Weights of a small GPT-style language model, trained from scratch on English Wikipedia.
Size: 12 layers, width 256, MLP 1024 quick GELU, vocabulary 2750, 10.3M parameters.
Architecture: LayerNorm before each block, learned positions, no biases in attention or MLP, tied embeddings, capped logits.
MLP neurons of a small language model. Each row is named by its layer, matrix (up: input weights) and neuron, and shows model dimensions 160-223. Each number is 128 + 24 x the weight over its row's rms, rounded and kept within 0 to 255.
After each neuron's rows, "fires on" lists the tokens most often at its 100 highest values on Wikipedia text that the model never trained on.

L8.up278 [ 73 110 181 102 105 113 135 157 145 133 149 154  86 111 136 150 130  99 141 120 152 123 150 119 131 123 132 162 148 120 137 144 162 110  94 144 121 122  86 122  78 136 148 123 123 138 135 115 154 146 120 108 134 135 147  96 104 101 129 124 109 154 132 133]
fires on: " C", "on", "in", "C", "an", "en"

L5.up763 [ 84  88 118 121 119 140 161 140 111 133 164 121 143 135 143 145 109 141 132 112 143 161  81 165 109 105 124 103 127 118 186 102  81 134 133  91 161 167 111 160 153 158 132 122 129 151 132 164 136 156 137 144 125 106 131  86 104 123 143  94 133 179 142 142]
fires on: " and", ",", "eter", "u", "og"

L3.up701 [101 152 120 142 126 134 116 132 182 113 116 117 155  97 117 170 153 116 127 128 156 129 134  92 121 135 112  81 120 105 126 177 174 109 116  96 150 162 159 152 187 126 170 142 107  70 146 139 121 138 115 129 126 161 101 163 159 153 107 142 134 106 136 106]
fires on: " |", "A", "-", " ", ".", " pro"

L3.up240 [ 98 108 136 131 134  89 146 115 107 130 164 110 122 137 126 161 113 151  99 124 156 139 120 136 138  68 132 162 116 147 145 149 135 125 139  95 135  99  79 154 191  92  74  77 126 129 144 113 127 131  97 121 137 103 121 113 125 109 118  78 154  88 105 131]
fires on: " |\n", "|---|---|---|---", " |", "\n\n", "raft", "ve"

L3.up584 [146 112 109 151 100 126 147 128 129 104 144 134 155 141 149 119 138  96 151 116 150 119 104 113 122 118 113 108  98 126 113  79  97 127 140 139 119 160 118 112 157  83 100 122  98 122 116 152 123 125 117  66 110 150  86 141 107 108  89 142 115 122 131 146]
fires on: " had", " has", " reg", " have"

L4.up397 [117 163 134 165 101 103  97 141 126 131 193 131 165 117 128 136 112 119 111 112 103 172 126 148 159 150 157 153  96  71 118 134 137 154 173 109 133 113 150  91 129  75 126 123  68 128 115  66 101 115 145 129 166 136 144 177  85 144 139 137 142 153 138 162]
fires on: "e", "ic", "ys", "i", "red", "r"

L4.up460 [128 135 113 160 126 137 152 130 104  99 129  93 131 121 104 124 136 166  91 122 143 152 149 119 142 141 108  43 111  99 121 122 173 136 171 143 122  91 169 177 162 143 133  95 118  95 127  98 130 120 127 103 139 152 151 135 143 144  81 122 119 101 155  95]
fires on: " was", "im", "el", "vel", " l", "al"

L3.up93 [167  95 149 154 136 143 121 123 121 118 124  81 162 100 127 184 114 108 111 119 128 136 109 107  94 135 112 126 119 140 115 138 121  89 118 135  74 129 100 122 118  85  78 154 115 186 139 141 122 128 107 122 145 125 160  89  83 118 152 113  97 145 130 129]
fires on: "ell", "1", "in", "d", "ight", "x"

L8.up280 [ 94 157 150 134 131 131 155 127 115 135 161 144 151 152 112 114 134 165 141 126 143  99 125 101 124 125 138 100 116 112 127 140 102 150  98 152 109 116  92 144 151 118 122 102 110 147 164 110 126 128 117 161 113  89 114  97 113  80 114 149  95 108 143 110]
fires on: "e", ":", " and", " to", " of"

L5.up272 [159 132  80 170 161  96 125 110 150 129  76 123 180 135  90 118 101 119 134 126 114 146 141 166 153 140 139 127  98 115 104  90 134 146 198 107 160 145 139 158 157 112 148 141 140 136 149 112 153 120 110  88 145 169 150 117 148 155 112 149 140 141 120 148]
fires on: "t", "ell", "or", "j", "p", "d"

L4.up504 [114 135  87 147 117 146 134 109 132 118 163 108 156  72 107 127 151 117 132 126 163 147 124 128 142 109 169 139 102  93 114 108 154 120 120 146  84 113 152 127  98 144  97 146 127 110 127  97  62 129 134 123 106 128 169 130  77 123 148 120  90 156 127 180]
fires on: "v", "i", "on", "r", "iss", " |"

L4.up75 [169 115 134  91 107 106 115 149 167 109 155  74 144  80 110 100 129 116 163 105 158 129 109 125 123 102  77 137 145 157 119 135 127 102 131 143 133 117 130 131 142 150 176 141 103 115 105 150 128 143 137 122 133 145  95 174  89 118 115 175 132 105 138 160]
fires on: ",", ".", " to", " and"

L4.up318 [140 133 127 158 131 102 118 168  96 135 123 135 111 149 125 134 114 105 133 131 157 153  80 146  86 104 119  75 148 124 120 129 126 118  94 143 158 114 137 144  91  95 129 136 132 141 135  87  94 115 138  93 152 118 119  81  98 188  97 119 144  98  86 107]
fires on: "l", "on", "and", "ric", "an", "ose"

L4.up815 [ 98 133 154 140 110 141  82 124 101 146 137  88 143  70 155 123 158 118 121 117 124  91 125 128 147 133 143 147 135 132 143 125 138  76 168 150 110 143 147 159 140 143 109 183 114 143 151  92 120 174 138 145 141 149 197 106 136 110 101 129 139 147 126 148]
fires on: "re", "on", "ad", "ond", "anc"

L4.up435 [160 126  79 109 102 115 141 125 146 134 131 111 114 115 135  91 102 112 116 130 104 101 114 145 102 131 138 144 139  78 141 133 103 151 117 116 137 122 139 134 109 148 126 130 148 165 110 129 182 124 129  95 112 163 113 128 145 139 152  90 135 135 102  87]
fires on: " ", "-", "|", "   ", "R"

L3.up413 [102 162 131 115 127 183 102 130 140 121 123 128 156 167 133 129 116 148 171 111 110 102 115 122 186 156 106 109 114 149  96 141 159 109 106 124 122 132 114 145 120  87  97 103 126 143  92 137 105 131 125 100 153 123 155 180 159 147 145 153 126 143 124  85]
fires on: " un", " h", " w", "-", "inc", " do"

L8.up743 [114 121  97 119 134 126 105 108 127 136 116 113 134 130 143 118 128 133 158 123 134 106 178 140 145 117  88 159 131 132 124 155 103 122 171 126 160 141 149 141 140 108 122 108  95 135 123  93  95 146 156 201 153  96 132 133  87  95  89 139 120 168 145 113]
fires on: " a", "ic", " A", " ", "a", "o"

L4.up478 [ 92 138 130 136 144 114 118 105 115 108 167  66 129 133 114 129  93 138 137 114 141 101 127 143 162 107 148  71 130 117 118 117 139 125 105 125 111 159  85 167 153 144 125  90 150 117 115 122 143 115 158 104  80 110 124 115 153 144 156 110 125 128  97 142]
fires on: "-"

L3.up671 [ 99 122 118 179 108  87 107 132 154  57 113 176 157 153 157 159 128 167 176  97 164  92 116 125 157 101 156 107 145 143 103 122 107 101  86 148 139 116  89 156 105 138 127 184 160 135 128 123 160 141  79 114 105 115 133 123 120 135 124 166 171 174 143 113]
fires on: "st", "te", "ive", "ection", "/", "all"

L5.up28 [134 130 121 130 140 116 138 129 127  90 139 104 162 159 100 135 108 121 110 128  61 136 135 111 161 104 135 193 154 133  77 150 103 164 176 107 135 116 104 177  77 100 111 123 130 131 114 128 121 162 148 120  96 113 130  87 110 111 138 174 183 192 128 113]
fires on: "i", "e", "ic", "ed", "ing"

L3.up372 [150 132 111 119 121 141 140 163 122 134 100 128 133 139 130 119 120 127 119 111 125 163  90 124 153 105 101  71 140 158  93 150 139 131 127 128 151 110 132 102 145 141 155  90 102  89 125 110 132 134 144 118  83 123 151 177 103 132 120 105 146 112 112 100]
fires on: "el", "am", "reen", "al", "ro", "irl"

L5.up382 [ 76 139 128 140 173 154 103 116 140 127 152 135 167 158 122 119 106 151 150 132 109 174 133  90 146 143 100 132 132 144 103 123 176 128 141 119 104 117 134 172 116 141 143 110 143 107  66  95 127 104 107 104 136  87 105 161 146 187 175 137 117 101 131 128]
fires on: " per", " of", "'", "inc", "-", " th"

L2.up344 [123 129 164 124 111 147  90  83 135  82 156 121 142 124  88 126 134 120 160 152 137 132 129 102 180  71 114 105 138 121 130 156 116 121 107 119 115 140  81 134 129 139 134 134 129 141  60 160 148 160 170 105 114 110 106 149  84 144 122 117  96 158 136 110]
fires on: "-", " ent", "-t"

L5.up493 [ 96 148 132  93 121 149 112 138 107 104 171 122 132 188  93 146 106 155 100 125 158 115 139  91 124 121 194 115 132 104 106 167 153 127 137 141  75 129 141 183 116 154 126 139 155 138 148 146 117 103 106 128 151 101 127  87  97 136 140 126 167 123 198  65]
fires on: ","

L4.up139 [ 97 133 105 160 144 106  83 149  95  87  90 109 146 145 147 163 149 169 138 141  99 135 140 155 145 104 108 102 140 139  93 162  82 124 132 134 146 114  94 192 122 156 130 158 127 142 146 118 110 134 132  81  94 108 121  85 112 105 154 131 127 115 114  65]
fires on: "ic", "all", "ount", "ing", "ive"

L3.up97 [137  93 147 107 187 163 116 118 212 148  87 129 170 165  86  82 123 110 146 143 118 128 135 107 181 156 153  95  99 146 130  93 130 136 157 112 117 123 118 120  98 112 118 129 154 168 133 128 148 104 111 119 134 149 134  76 128 120 126 138 140 117 113 105]
fires on: "m", "pl", "l", "inc", "in", "f"

L4.up406 [107 127 111 124 109 136 148 125 133 127 169  95 133  85 149 162 132 133 105  88 112 102 140 133 141  93 174 116 142 126 114 135 172 129 163 152  99 148 121 101 168 160 117 141 124 184 168 110 115 123 106 139 124 128 152 102 110  97 143 127 118 102 112  91]
fires on: "an", "ad", " ", "on", " ("

L4.up940 [152 104 148 146 142 123  81 112 176 151 141  77 161 129 122 126 120  97 115 126 157 182 130 125 115 131 133 144 125 150 104 170 132 124 123  97 131 131 151 149 137 117 120 117 158 116 120 185 143 130 135 146 152 113 126 149  91 147 123 130 118 119  83 206]
fires on: ")", ".", "a", " University", ","

L5.up520 [126 141  73 142 122 181 111  88  81 122 114 112 114 164 108 145 105 125 116 137 147  92 122  76 115 177 106 127  97 145  99 145  74 110 123 101 101 115 121 167 106 152 137 165 145 140 128 129 166 121 104 103 147 140  85 106 155  79 141 148 118 111 117 106]
fires on: " ", "ell", "22", "25", "26", "21"

L5.up856 [ 50 120 129 115  86 149 156 154 113 127 115 100 164 125 107 163 116 160 138 110 130 131 122 164 145 159 146 102 145 127 146 106 124 167 147 151 145 144 136 114 147 125 160  93 152 129 103 128 181 120 105 136 124 113 154 152 164 133 150 106 125 169 139 147]
fires on: " ", " and", "\n", " (", "-"

L8.up628 [149 137 113 105 136 109 115 145 105  88 117 134 124 129 131 137 127 160 166 126 150 130 129 157  87  75  72 159 134 115 130 129 119  93 133 181 181 121 141 135 166 103 159  74 118  88 129 121 151 154 117 126 134 110 167 108 133 108 111 126 133 141 118 105]
fires on: " ", "ic", "onom", "ow"

L4.up816 [ 92 150 138 100 126 130 187 117 163 144 158 141 123 113  92 115 130 145 129 123 158 151 170 115 171 108 135  69 156 111  97 154 151 162 102 107  90 124  89 151 151  99 145 139 130 103 140 135 122 153 137 129 102  95 109 117 153 103 131 137 119 164 111  94]
fires on: "-", "ick", "y", "ri", "ble", " inter"

L2.up836 [144 119 172 162 142 161 125 117 156 106 141  95 113 164 139 154 106 113 103 101 118 137 123 123 109 149 112 116 130 185 102 149 118 150 121 149 154 158  91 152 131  80 119 137 138 137 121 156 144 104 150 149 133 123 148 107 114  99 118  99  98 155 136 150]
fires on: "in", "ern", " into", "ell", "ered", "hn"

L2.up165 [128 111 123 118 131 149 121  96 116 130 163 106  88 150 143 148 120 126 124 167 130 108 123 133 157  88 128 109 137 124 116 146 161 144 122 107 121 142 112 147 169 122  91 154  90 138 138 153 111 137 124 121 115 103 147 147  89 151  87 118 132 125 129 116]
fires on: "\n", " and", " |\n", " |", ";\n", "/"

L2.up497 [132 101 139 143 109 138 122 100 152  83 102 111  96 144 111 170 120 117 164 132 145 119 126 111 138 121 102 115 147 125 185 119 114 164 138 128 132 117 112 115 124 119 161 135 168 113 132 118 145 145 169 132 105 109 118 123 148  76 104  91  83 166 135 133]
fires on: " Z", " Trans", " z", " mod", " real", "ral"

L2.up65 [ 88 124 129  94 123 127 129 160 123 134 109 126 127 154 162 163 133 123  86  84 138 141 122 147 140 109 142  93 131 118 170 138 153 107  68 121  92 102 151 120 125 149 162 114 129 128 147  90 124 161 144 124 125 157 166 130 109 134 118 167 137 126 118 141]
fires on: "ver", "un", "ut", "ber", "b", " P"

L2.up567 [138  96 137  99 106 147 159  73 132  91 130 148 117 159 130 146 153 113 102 145 126 114 151 144 149 167 115 130  89 104 151 161 147 139  72 106 193 136 136 146 122 122 117 155 154 194 113 134 114  93 111  94 140 130 139 140  62 118 134 142 126 121 127 120]
fires on: " compet", " bel", " qual", " list"

L5.up130 [159 133  54 109 152 124 107 113 131 109 148 131 153  86 170  87 153 155 118 109 171 115 133 150 102 153 136 130  99 113 105 119  93 144 144  96 116 104 135  95 120 134 152 169 141 146 153 145 152 139 119 101 117 138 165 115 111 129 100  84 103 152  98 110]
fires on: " |", "|", ":", " •", " "

L2.up968 [ 70 130 141 143 117 122 115 115 123 123 136 156 140 111 106 125 111 115 178 128 117 178 151 110 146  75 132 146 125 120 134 168 137 102  81 108 102 143 113 139 143 151 134  91  83 123  87 148 150 146 109 134 142 113 154 124 121  85 119 123  86 165 128  64]
fires on: " f", "ost", "ra", " s", " larg"

L4.up734 [113 122 133 127 113 121 127  93 134 137 116 146 149  95 139 122 141 116 150 133 119 129 172 135 148 141  99 116 110 144 113 156 108 129 153 113 128 102 157 172 107 122 119  93 120 155 127 123  93 147 109 147 104 114 118 123 140 147 136  99 112 155 135 166]
fires on: "av", " of", "re", "clud", "ric"

L5.up59 [137 136 103 117 133 100 144 137 123  90 127 136 172 121 115 127  89 104 115 122 160 139 117  97 156 102 118  68 135 126 157 104 129 147 134 157 125 117 119 138 100 114 168 121  64 155  93 130 103 148 143 122 123 102 147 158 157 159 147 112 147 123 159 137]
fires on: " and", "ical", " public", "ib"

L3.up932 [ 72 181 146  97 141 113 110 118 118  83 142  75 111 107 147 136  88 119 144 171 132 107 165 125 134 147 111 100 128  97 116 108 191 124 108 144 160 143 138 145 164 111  98 100 143 116 134  93 148 126 125 115 151 147 130 139 158 166 124 130 126 109  82 109]
fires on: "-", "I", "–", "202"

L2.up143 [ 69 124 123 121 132  74 132 116 175 136 115 125 118 133 100 165  90 109 149 127 154 160  94 109 107 166 151 150 147 135 167 137 141 116 175 128 119 152 118 113  88 100 126 134 155 109 121 130 151 143 120  97 138 112 151 160 133 134  72 109 115 142 136 146]
fires on: " |", ":", ","

L4.up379 [104 143 144 167  96 154 148  86 126 108 126  93 112  90 155 162 109 140 123  78 138 110 143  80 114 158 137 102 124  80 144 140 137 137  87 160  79 103 113  68 125 137 100 129 135 145  74 140 127 109 184 117 115 177 136 117 162 108 134 127 113 175 127  85]
fires on: "el", "il", "id", "isc", "ly", "yl"

L5.up871 [103  77 147 119 165 152  77 115 105  82 124 159 162 116  90 139 113 105 129  98 135 112 149 144 135 120  91 103 120 116 144 121 132 120 113 113 103 107 137 156 183 144 145 173  66 135  99  96 151 132 170 122 115 133 129  99 134 103 109 104  96 102 153 100]
fires on: " the", "ic", "l", "il", "i"

L3.up964 [117  91 111 120  67 104 109 103 147  95  98 149 141 155 119 136  91 151 172 147 118 139 107 156 115 119 116 133 143 166 130 142  97 171 116  95 112 161 131 156 155 126 120 133 118 115 136 108 123 175 183 131 136  99 166 130 101 131  96 121 112 116 146 100]
fires on: " inter", ":", "4", " voc", "3", "ur"

L3.up724 [107 152 156 170 115 154 124 112 105 129 129 162 141 122 162 125 167 102  82 118 107 156  83 122 138 119 115 140 144 152 109 147 162 132 167 143 125 152  83 115 160 121  70 123  76 130  98 189 145 111 167 145 126 107  55 166 129 100 162 141 132 152 125 113]
fires on: " It", "\"", " which", " as", " but", " and"

L3.up381 [ 82 145 153 124 134 116 123 156 107 130 123 153 120 135 132 104 152 118 124 177 139 112 149 114 159 137 140 126 100 116 124 139 142 130 163 159  99  77 126 135 149 138 135 111 141 149 129 107 139 151 115 118 146  87 117 144  96 159 144 102 152 152 155 142]
fires on: "on", "ter", "ir", "en"

L8.up665 [ 58 136 161  99 169 141  88 176 121  84 135 126 131 128 145  98  91 114 144 136 154 135 149  97 111 115 160 129 173 108 132 130 120 116 127 162 130 130 119 169 145 128 133 116  94 113  92 151 147 155 132 137 125 132 109 137 101 117 126  81 110 163 148 122]
fires on: " p", " d", " re", "ra", "on"

L2.up21 [142 117 155  89 137 131 142 126 139 137  98  79 160 101 128 194 149 111 146 128 133 119 123 101 123 120  70 103 125  88  99 127 157 149 106 140 117 153 169 148 120 128 132 131 136 153 141 108 187 105 116 152 144 180 156 178 133 130 133  95 114 140 136 114]
fires on: ".", ":", "O", "P", "A"

L2.up863 [157 123 152 138 106 143 129 121  87 152 128  88 159 105 126 138 129 134 165 126 129 123 100  99 110 154 157 139 102 124 109 152 160 162 125 165 115 146 105  55 127 105 134 111  98 101 109 129 164 126 129 101 153 114 125 141 169 132 124 139 121 145 172 126]
fires on: "rom", "oun", "ac", "ather", " what", "ant"

L3.up838 [121 102 115 110 118 127 157 164  74 104 139 156 106 149 136 132 123  85 156 148 156 119 117 118 133 158 156 140 116  90 101  91 103 164 134 133 147  94 124 116 186 100  77 100  83 148 141 161 115 181 111 129 161 164 101 126 103 121 167 149 128 145 171 145]
fires on: " had", " occ", " have", " was", " which", " Con"

L8.up352 [ 69 122 105 134 121 152  96 140 102 113 146  94 121 125 152  99 141 112 121 126 124 130 142 156 137 102 131  63 125 153 136 136 177 128 120 151  80 134 123 104 162 121 146 159 120 133 121 125 163 140 141 105 163 100 140 120 102 132 172 114 105 141 142 111]
fires on: " (", "/", "\n", " ", "199", "195"

L4.up6 [139 140 179 156  98 112 152 112 123 173 144 105 103 128 142 129 145 105 104 163 116 163  92  85  97 155 104  96  94 149  85 119 118 143 127  90 108  81 170 126  98 108 144 115 141 134 129 143 107 103 107 138 121 151 122 103 135 124 108 113 150 119 162 156]
fires on: "et", " and", "pt", "pl", "eg", "ol"

L2.up825 [ 99  99 136 161 131 113 137 124 125 139 134  90 150 153 137  97 140 142 106 115 112 158 106  98 154 141 132 104 123 127 138 172 164 135  64 121  93 150  98 153 142 159 121 133 134 111 148 143 168 106 122  77 121  99 178 145  62  92 117 120 160 178 143 110]
fires on: "in", "au", "ley", "ck", "ch", "ur"

L5.up981 [ 69 152 113  97 172 126 147 114 107 132 174 151 119 167 125  87 134 110 142 146 104 157 108 112 173 119 159  97 101 134 133 141 165 133 174 131 139 123 141 116 177 136 125 125 149 124  94 128 135 101 155 119 118 151 119 144 145 136 106 155 122 129 102 105]
fires on: "-", "en", "y", " of", "t"

L2.up849 [147 161 179 117 135 150 116 135 122 125 158 137 122  97 119 127 112 117 112 104 133 139  71 116  89 167 110 121 158 172 132 108 127 139 149 168 101 172  90 142 104 117  80 115  72 139 135 135 138 124 120 152 119  57  99 136 117 136 114 165 167 120 123 105]
fires on: " but", " which", "though", " though"

L5.up457 [144  86 101 121 157 143  90 103 130  83 112 184 121 131 123 134 139 117 181 134 105 124 133 143 123 107 144 164 142 138 118 140 172 137 124  86  88 144  95 135 135 130 102 137 116 156 120 110 121 117 127 127 105 105 175 105 125 179 100 152 135 139 108 161]
fires on: " the", "0", " and", "8", "'s"

L4.up1010 [120 159 132 117 117 126 121 134 126 103 170 137 129 127 121  96 108 143  94 116 143 126 127 141 141  87 122 129 140 127 132 140 149 127 117 128  74 127 129 166 135 140 127 144 141 137  74 147  85 109 144 109 124 101 146  64 168 164 164 154 187 120 146  67]
fires on: ",", " "

L4.up211 [153 173 142 149  87 121 123 106 135 149 102 125 120 126 160 137  88  93 161 152 129 113 140  93 151 148 167 116 131  76 138 132 120 143 130 153 153 135 138 157 173 115 119 167  86 140 121 100 132 133 130 116 104 170 137 128 126  92 131 161 156 155 165 102]
fires on: "id", "ul", "os", "iz", "ol", "is"

L2.up504 [ 98 169 139 126 103 126  96 142 146  86 150 145 120 159 113 151 148 142 121 152 167 167 162 126 116  64 130 126 150 107 130 141 118 141 120 122 115 102 134 154 166 146  91 170 110 166 126 123 150 108 174 129 123 178 109 146 133 105 172 147 116 124 164 102]
fires on: "ess", "ue", "ve", "are", " up", " off"

L2.up654 [150 136 129 157 152 139 126 136 114 166 142  87 149 131 106 126  85 105 156 131 124 151 115 104  96 133 111 149 134  74 141 178 129 123 117 148 130 138  89 111 108 140 133 133 123 108 126 108  81 128 148 117 108  91 156 126 143 129 125 160 107 144 105 163]
fires on: " me", "all", "e", " point", "s"

L3.up552 [173 183 134 126 107 160  78 178 128 123 107 171 126 108 147 156 102 109 111 152 150 143 112  94 134 123 153 111 130 120 126 120 117  93 108 104 110  86 180 113 126 120 100 123 123 145 147 158 104 152 143 180 163 109 113 106 121  88  89  72 119 133 116 165]
fires on: " I", "I", " we", " av", "es"

L3.up368 [ 97 161 131 126 110 124  85 103 129 115 196 150 163 125 134 149  97 103 126 120 172 161 136 138  74 120 139  95 134  92 120 145 128 121 129 136 124 104 105 102 106 137 113  90 120 137 126 139  78  68  94 135 157 130 146 137  58  47 150 144 132 142 120 163]
fires on: " in", "stitute", " area", " into", " Trans"

L4.up976 [ 89 145 159 128  79 109 125 128 114 133 136 146 112 123 182 140  86 102 179 144 123 149 128 123 154 108 132 171 105 113 132 111 100 111 127 135 145 110 112 131 116 108 143  69 148 173 137 147 107 122 121 109 139 122 159 125 147 102 143 142 124 168 149 113]
fires on: "on", " se", "os"

L5.up963 [136 147 104 126 140 122 166 108 125  86 109 119 108 130 136 104 149 157 111 110 114 120 164 131 143 135 104  75 134 155  88  95 139 113 107 106 114  98 121 152 150  95 136 161  97 123 162 149 155 135 138 134 117  77 129  91  96 128 161 144 135 138 138 119]
fires on: " w", "y", " '", " cover", " com", " tra"

L2.up854 [ 43 117  67 112 110 146 140 126 140 140 101 115 124 109 168 154 118  95 103 116 183 161 104 175 105 161 173  84 152 158 158 124 155 138 167 114 136 121 106 154 151 126 122 144  93 108 144 125 153 143 116 140 104 125 145 134  93 181  81 146 124 185 143 132]
fires on: ":", " and", "="

L2.up75 [157 100  88 125 117  96 132 142  63  99  97 178  91 135 164 128  60 128 157 103 160 149  93 112 126 108 146 130 155  96 131 142  96 124 121 132 104  96 123 109 141 132 127 151 147 149 133 184 145 155 130 187 109 122 149 152 177  96 132  97 118 185 128  95]
fires on: "ill", "and", "e", "il", "id", "ind"

L8.up812 [ 95 132 146 137 106 132 145 130  89 146 136 113 121 109 112 116 125 157 114 103 119 117 118 131 129 123 138  89  98  91 157 102 147  93  97 125 125 108 187 180  93 117 138 132 120 120  90 137 110 146  97 125 146 111 122  66 119 160 165 101 173  77  72 115]
fires on: " ", "200", "201"

L5.up613 [126 165  70 155 148 143 119  94 122 124 117  77 132 141  95 128 113 105 134 143 119 119 147 119 130 138 128 115 129  78  86 133 101 108 165 167 172 128 166 118 136 102 142 157 152 141 113 151 150  97 163 148 104 139 197 107 138 126 114 113 137 125 171 111]
fires on: "ell", "id", "ro", "or", "ol"

L3.up425 [ 98 146 114  47 116 150 166 100 101 145 113 136  58  86 143 119 178 112 112 156 111 156 101 122 146 128 135  99 111 121 123 150 119 129 105 116 169 158 159 134  95 116  75 119 166 136 150 110 166 126 122 157 115 117 161 132 116 113 118 165 118  80  96  69]
fires on: " ag", " compet", " team", " qual", " medal", " age"

L5.up668 [138 155 132 136 151 171 126 121 136 150 182 133 103 110 153 156 171 156 161 161 112 206 103 152 145 136 107 127 162 137 113 159 134 128 158 137 127 162 134 150 168 131 128 130 136  52 101 139 148 100 123 127 128  99 132 110 142 146 155 124  78 131  96  99]
fires on: "-", " he", "'", "he", "ou"

L5.up287 [124 130 148  93 173 144 114 164 126 111 122 207 124 140  91 175 140 134 114 123 133 139 130 121 148 122 102 108 116 116 141 140 138  89  90 109 127  81 124  70  91 130 151 148  86 125 113 139 145 121 166 173 100 113 162 140  99 188 111 115  93 128 169 125]
fires on: "el", "il", " the", " b"

L4.up726 [102 119 120  90 144 127 143 148 122 159 131 131 123 144 114 125 106 137 125 105 140 119 169 162 134 107 130 125 124 122 140 120 137 103 109  84 155  94  76 116 109 127 140 110 135 106 152 163  98 142  90 151 153 158  99 105 118 154 149 118 168 115 170 101]
fires on: "le", "ound", " She", " first", "ll"

L4.up15 [161 108 176 134 105 125 117 136 101 125 158 162 103 191 126 149 100 148 143 130 131  93 133 157 136 111 136 154 128 118 145  98 124 137 161 109 129 115 136 168 144 139 142 128  97 112  67 139 161 148 155 107 143 139 139 109  88  89 133 118 176 145 131 136]
fires on: "ad", "b", "v", "oc", "ig", "ed"

L2.up571 [122  94 153 100  63 146 147 140  97 135 138 135 102 139 131 121 115 109 114  95 165 140 141 118 122  96 125  98  95 114 110 129 126 125 133 159 148 143 129 129 155  75 128 118 101 129 146 158 139 148 117  99 164 144  98 135 129 142 119 172 136 132 134 112]
fires on: " have", "et", " elect", " had", "ou", " won"

L8.up968 [114 122 169 106 160 176 124 133 153 159 153 148 140 106 146 150 129 108 151 128 126 145 145 135 155 154 102 150 105 146 151 106 149 126 166 139 161 151  97 154 137 136 136 138 136 160 174 122 107 149 112 122  99 108  89 127  87 123 118 127 123 153 121 114]
fires on: "\"", "'", ")"

L5.up992 [141 108 136 154  85 122 118 111  90 168 129 126  90 164 137 130 149 132 120 139 179 143 149 138 155 111 101 151  95  65 179 171 106 125 126 122 102 132 122 132 135 138 127 115 154 129 103 128 168 169 115 123 161 151 135 104 132  82 128 114 134 118 116 111]
fires on: "eg", "ig", "ject", "g", "v", "og"

L5.up1002 [144 100 128 174 127 103 110 129 106 178  85 135 130 105 144 103 114 145 133 112 143 128  74 108  81 152 167 124 148 104 130 136 149 124 133 154  80 114 121 170 140 149 144 112 107 109 120 149 130 169  91 131 137 147 158 154  86 145 161 104 165 131 120 146]
fires on: "k", "t", "l", "ation", "iz", "end"

L4.up579 [141 120 125 165 118 114 116 125 131 132  98 120 101 113 135 107 129 133 136 109 127 131 135 104 124 161 139 133  93  89 115  97 164 111 125 160  75 134 170 140 114 164 135 146 194 131 147  98 117 151 124 117 132 138 139 131 142  99 162 124 113 130  87 138]
fires on: "y", "an", "h", " |", "ac", "on"